config.toml
vocab_size = 15355
activation = "tanh_gelu"
norm_place = "pre"
norm_eps = 1e-05
bias = "qkv"
init = "normal"
init_std_down = 0.00225
optimizer = "muon_variant"
lr = 0.00179
lr_mult_o = 1.5
grad_clip = 2.0
seq_len = 1024
train_tokens = 283100000
dataset = "wikipedia_en"
MLP neurons of a small language model. Each row is named by its layer, matrix (up: input weights) and neuron, and shows model dimensions 112-303. Each number is 500 + 25 x the weight over its row's rms, rounded and kept within 0 to 999. Numbers have three digits each.
Before each neuron's rows, "fires in" lists the words (lower case) most often at its 100 highest values on Wikipedia text that the model never trained on. A number after a token or word is its count.

fires in: "in" 53, "new" 7, "international" 4
L12.up666:508478522556526526504506482496513561449462501519463499504517467472465490464476483516492514453511542545475503466544495470509453530489513508482499528485497521479446522477519509520469519493494484491545471484495542489472463545494479469500491538449522488469556508459464514521514488475473465499484508479518500563471497468506552483460456504485542520547496488477496505506508496504449476457488526544504476523483496483530495525489476492519472471510518520503500526507494497503530519527482495520505490491509500491502517470495500524496491558493431506506487515491497512494523521513522478488

fires in: "in" 93
L13.up891:493469538472484522472552498517518520489484471510477511495488526521505485496532464515497482448494550503544515506467469513477504524483517505465479493505500459475517482499484534528522501484514498539525496524482500461458504487529542489495514493479513503488494505504505502504507501522522493540501470538521440515536502446505554481502514500502518532534509553488541505495495502497475539515490509506476479470481450544478494476488494528478539496500469498470477542540549523517503500518491501513505507464534486501457453487478553510452520521511513476524483519525481474458503501489511522518

fires in: "the" 60, "s" 7, "its" 6
L13.up342:500503456511523497504496492512543489528508527518468497529502510461532517499514504481491508522449513536496514520489438497516442504525446508494520508497521490508517527496480514472533463519507497511494489522485541481493527492547488479535469458534478474483534544507518510491513482542499538518512449470495507526501523487526505520482456506537478501517532520541502477495471474511500476507489487487526545507479502552480488503506453524489459529439459497484486460514506491512484495467469503497535512511487484545505469448512500502514512503480495494495525507520514453470495449461465461495

fires in: "the" 93
L13.up131:482486461463502461506516529488525494514502489518495501500498453524473474502505476410539522493504482483517516546498517519532522443526513504460512494475523508473519498503515493501541500489513447531526520508479508470503509491499510523492462505521514500465484511500476503513517498481568501473487459477473502497476484464496484520501521507509511551488525486484483514515534517497464521479530501516478517432530467564476502468498519476464475489488482498490456487485479478487491467471477480478539524476476493513467470474498502471483500482534531496476499491477532471456500506542486482499

fires in: "a" 68, "in" 25
L14.up1060:490448506459554493445536514484512510514511451487556484525505506498532484498465493473480488499511487502547529475486475523523501490512529514490517499521515518509527536496499494530443506532533484517514505536527435462531482451518509480482492525525522506486536545562523505499480505495518460516528478518489472476476461501483492512508518511473542534527506497501575482501492480496480468531500524509534507478495498501520471554511515478526484517507499507542506504522474504499494461466509452540484508443518473489508475492497521520501481525492500463504442504517511513502502500486461497476

fires in: "of" 27, "to" 17, "south" 12, "across" 6, "in" 5, "north" 4
L12.up765:493486528511507503495502479476494501500495464515502523484502519484520498512519522497504499495504460500520464517535545546475495492510508520514520541521474492500524483483555489481461486461487497484544439503456508495514494541520466512483503522484505505525489482541478445536530523471534478494488400537505492521478521496505532499530498517500506467483514506464481481518527490528510447500504459507533458516515507515461504512512494486491506525526495517492475491514505482504524513511495486539477458485445493521492485525446527497505475528482505523498527527464450477539497513504467528505

fires in: "from" 38, "in" 10, "of" 7
L12.up784:526496492515510481522466503530516463465471432510494516498503534482480542461484482484495483549500527512468528544489508513426477476533453571485463519497515504519541488430522489508574509480477484482549459519522533483536482531469476497476483488492508483512537512477508486519508497494457470522483515523504486613514555528524500490506542502456493505511532505484503474485499495465489484494488502534509515447535514518482492504480532464479474513497495515509520550494505466533495522533498469472536512468511504528490478507506491483494511507467496501487519524482469495513500488507499500493

fires in: "the" 52, "s" 35, "an" 8
L9.up59:521502479481509517550528496491520510480478469493500520509452478483528495510519507490526530466441458568490530515515492539518490505523486510485462546535528495467523538557492510509485497520502500487513520501480493481516536500531521504468441486497522504484554508522508492521542453483466479496529475523514488491487477481490500492513459492471450498491484545476489525495526500509469503507499537488513522476533487526483531520466503516466488525495531459533465498543533502487485468507467518513528498521507561474480486453522496450514531529497504485494495472477527462471545495504517477518

fires in: "as" 32, "by" 28, "from" 5
L8.up137:435496496505521500506525516485446506535507461501497500510524474534498503546514452495492485525515513489518475506492514531459494478506473561504471496542549487484523479482496528517521462455448516540531456538479492456533508507527518512474500502475480488511469477513528505468534495496481509458475506486530473456516491495499477521541524506501504479453549470547502508522506514507496565511511548443498475486498483471503546507502504503470496520498474484441476502463441505498459511468486529526530510482500509472499489500488492500496522510475547479535485508508513501506470496487496515517

fires in: "was" 39, "were" 22, "1990s" 4
L14.up471:472527544509495524512557495495467528540484499494521475491487476506521446521489510491474496497493542492471489477534531475514514479487523520487484509533518489498459549490503450486490480441502528464486433517511531526520513491521520450505530485485496496486501491493480496525519523477455474467541525506526482508480481539519497491496500566484467485484515474504511512542520519527518531524516475482541500538515473530490495489492441526534528489514497464508472477463503537523515515478460464486500507556490550470437498475488516492517515485534464521498484535467496528565515474507491520516

fires in: "of" 47, "the" 23, "for" 17, "with" 4
L12.up632:518540480472546471520534489532533487533492504461452531515508517481534500546540490467488473529481514490495509481519516498503529475523511511530470505511508446456450516465540486472512473503504500522500513506574495513466503521485523533477471494503528487495534475488500500503507538468537461511500445525500482511492501519540503503481534519512500517479529497533527457498506541486440495469486521481498497508489491489494462511462496511475494496452489508520519509496500504542477549502524481531520488450477530505525462503464486523501525545510549503505495479477512474502439517484488502534

fires in: "a" 47, "by" 12, "at" 11, "from" 5, "the" 5
L12.up103:459492496498526495494496511510499480502519485489527555533481542502512482544511467460530502474483502487534498508503484542517467503534465505523473492477477478497504478534481550536520486475564481503544502488551480479531492488501508482469485513516479523488515538486513489501495519515505496485485488481526526542506480489483488528500466504505499481495481485504512520478505481493509539499497466473505520472524521577479516524479490490519492499467485490496463495499530534498518505514542493522527542500483514483497482508451473445458450511451492465480490490472546514490477517507469516419

fires in: "with" 58, "of" 12, "to" 6, "by" 5, "after" 5
L13.up1055:454465531534526517504502541492478481493494489459529517527490488492492481525515499518511510465498467505536477494528513491510475488520489504522446522529505463491490493485498540501488511442504531515492516506501502522540544494522509523494469497482492481521499501463482514503497515525473528467549470474502480517483486514513511468524462474505534484500534491531511517495499473501510552470478465445509482498501478509511497495501493515480499449513514533500507479527502500503540488488494477477533507503527497501505469473463492506479495505485520474526499478482515483502499498458444512527

fires in: "of" 31, "a" 12, "for" 10, "between" 6
L8.up758:525508543514519505486512474502474471521496501457546514467470469451525505490549466504486481541570497455527528475487469507522476509466518492508486502468482523488521477530514485520511488534509519488496461465475460483491501539473512480453495482589468516505514501497509506495503553488506479482477462504499459522472504505537498524469494482540501445485502496508451523520514525521537472493497482511469476521509520494502473505525506470459515475442510570478496433495486530491500490523496502542519575511448538485458554501495513475481512508491522484454494457485485509496505486469490480490

fires in: "to" 26, "on" 17, "until" 16, "from" 11, "since" 9, "by" 7
L14.up200:499526551529523488522550485515511478473464510504521517517495489494485473542432458518517496500515505495498523497489454506479501523458506537477501489517464484488508503524497461481498480522468505455510482515539530446507486506502527527539551494528523470512547498504490490517547480488474493471520492498529516489510464439493479415500533520487542506479475537465519511472464510509470500473473475487535507509502503468476490498493522567485506550536490510523511503517519552494509468502507476510500515460505532466502471498436484501481466493474489477518516534474494501529500543500510521514

fires in: "by" 17, "as" 16, "of" 15, "a" 12, "in" 8, "the" 8
L8.up230:485467527480518529492530485472496509507500501456478528519526470554467522545531475511520518498520516463462492459534494473505492472539497495501470484490541490510483482507560524531492459494525530505512463489517460484470539496437522534462502472477459496520503509505533527518496516481504559489502523515535419530471480522482495519513480472508490503487430516510479515485509507522511474479490506487492525530510481487466433537479505490511483472495528485449525483451498526493509514543540485530521539533469523486460502471527515498502486509483525539476499564453490520486478531520505539504

fires in: "on" 39, "in" 18, "to" 6
L12.up993:487448563486533517508468526486509495499500461478499515556488524460457508537516433500498461475496521531504491512524502481475512493486500478494527505480495496509518497487498485536525488481501500538481481464483505526535497444499506471448528507471501490539441554495497486488490521545513520487534493529547504484510515473491536505491471516462504501548497520471476507523513473487468460507509526505536491519488513508491492535498511478530520511511476480570543498502537512511494507479506490537513468463545507518449467483530514422460446544517486521514507480465493469526507504508450500500

fires in: "in" 20, "of" 18, "at" 17, "by" 15, "for" 6
L14.up267:474491501541515525518482532529515495473514504510491501526472479479487519505515437476546524488496466503517493479502496489504551527502500520476480519542504492515500511499490497523516515547508532515516489498521505487515492455487533498520480517453511502494484487489496482474480521490478475467483479571508485527520459514495519456478508509501506489520507519558518533474514530461466526506472451469503498501518496515484481499435506494476558472494508441475504475515528477538534493503453519506538480493453515521442507497459509450474491509467525504515561488493488454472496480516496525472

fires in: "an" 35, "and" 24, "part" 11
L12.up440:541500490523468525507487510469508488484542533521506494453487485457481546508504485503524544506515477514479533458447469513541448469504526507503517512575495528509533555502465504511517524499471500466521522518493526512500504509486547482519511491501490458475480501506491507487501490451490477446506537564565499447502450470474494476448498462509507490487506537515533544479494502503504508547486536510448534500528514465509481533499526569484498547545530486486477503528514463540503476514515482538538466468475488519488488505539505511469517521493511465495504512499456476498445460486525513473

fires in: "of" 71
L7.up303:535482509474507527536458526512465513491458482451469517461513542485495475455507495518527515551481519532531509519542485519469506506533456478510476474473497508507509513478483498498495533524504479508507517483515528507471495508489523465536492501493517494456533515507459546518526536477516445516487550509524511513507485526484514497517500492489505528527515529507546488502501480518501494457486440496504502495478529479498534514492451501500514487481521509507470472515485450465517497496533462495478526470505521443441502493473465458507521482507464510509543505505495484483526505483449481497

fires in: "in" 40, "on" 11, "which" 7, "until" 5
L9.up419:495452503476505510491504482493490546493478481528528501478463507501533460541473484501548470477500520466509487480512544483506477526480544485505529472501476506496511486496494500534497445481510526507522511505509528489535466477509548450484500463503477462498504534472498504434517463527538521479510481448513502483512515495507481514522562544506498521514476475457516492476498494500491527480517515498513543465512468484502479498521536529483476502523529468515479540550527503495494495530477475467505486474498548509476468498504485532488461462474505493452468501531531482478496527517513524516

fires in: "to" 50, "of" 32, "in" 6
L7.up318:461498521493508498478483468476511528483494467528538476506537517524521505499486445486515461522499516474495509461503457502496470487526478527453487472489505495526488527496472502496509501563537521506518500525505486482467519514469496535469569531458515553493530550526491486483505506506507510493516491527498474464515498533495521490455471491530503496492435508519513466477523489518450507486488445511519513475499500488481475454485463513526438523493538545486534501482559507472489477477522528536516492514497512561463512477508508481482486506460468485527511520456490511496501515526484490480

fires in: "to" 62, "was" 15
L16.up1034:520471549531529475480499542505477491484515474524466461514500465497472503502576512485533493460491488507505496485525467506492493489482436479498516468492510545482469508477491461510509499507501509490520521503509491507463489467524493492508478572516491535489478494531495507513522504462488435494492488516495473472485536505474521507525489532488509514509520448521490568493485568499493530529464560480531495495528505519473509507472472503548499526535448464529512552489489511538495481532476494487482515507485526503481494523483417493497507485500482512448513498499457552491478472506473510487

fires in: "the" 30, "these" 19, "this" 8, "financial" 5
L12.up571:454500455535493486493507512513498506491452462502509513491539497561472510502466503486523555499499497504494497506488493480558510467515472508507489487501538490479482459466491481462516484485481441486517488494490487492515440504519487513506475487521506463490468476460512501495530459507527493510482492517482487501456515522508522477518536513499513533514491484508479495491532487518475509485496506471493545501444513532500470513463488490486494515528450493549471519537552551489538486469459486503548528496535522476476538466486481444519498503511551446546499533504534519507515495494526442490

fires in: "the" 44, "a" 17
L12.up467:514535562477495524501461511477466506489491511471551514507496522491490516490522444498466505500479527511477485513511534510516508508510483515492498533541567514537516494515517538501521443501461489522502456497480487490495508488495507557499471495528551528472487517480499499455485463473532503460493467553484465532471508527434508524497462472502482522462492515500459502505519537494483512523529509517494539482462483522473485537455498515474503526485500526507479478481487497560523543533542473521525503501495480459495503536483503501495477515515482537496480478476566484473530552497508503505

fires in: "in" 50, "the" 7
L12.up596:548552490499511495495503504543523514491499463453528534478520501520501514503522475517527493549486502520507479516521509488518470504519491503471481546490500460485560500542523502492543504470504473497520520505514513440505512484511463516485472457464488495503544476500516495496528502492443526560527508456528468532495504507511501487518509459453456531515494462467449508516497525543503533515544470505479496533501495480472448530520552459477464472528495524496490510506502520497475482521457496492472485470512510466498474495513518529507488462468448482512545497494505517465490495490499506460

fires in: "of" 37, "000" 12, "for" 10, "to" 9, "among" 4
L12.up172:501513472490494493496507539524496486467495490443512484493480498525480499499455499525475466514452472495494526553523505471536478498515549458490477504513517488504537489467531513544503470498505495540471483474477516447541528493514579498530469499504495498532471505499498472534475518475488505470506505505478525535493495511519549478488535556490518491508501481494470514512456472483482490493475511534499477524495475491472482498502461507469561506504532513539454480532495502505515507467484529509502448453477488488492495515512525469503504498543517485520513473493555493498446498516460497470

fires in: "he" 32, "to" 30, "the" 15, "she" 6, "they" 4
L13.up887:519495543479485469514464493502540530509513493532505498543468496499543485462500484484517506517436484473491526513501524518502491544560510503478478498550527456490498508505535485493506507498501501457522520509504521503491536456507538497545423522488480461478488492443515467468536476504512532471560510464505554500543501488490492479467498498505506517525514484514508513467482511517453469508497504471557552492539464479502518515473473491509448548472519430495516515510554536480490484494484518461509502495556497525443513516546523465514510470502490464516519520498508498504538472554488520516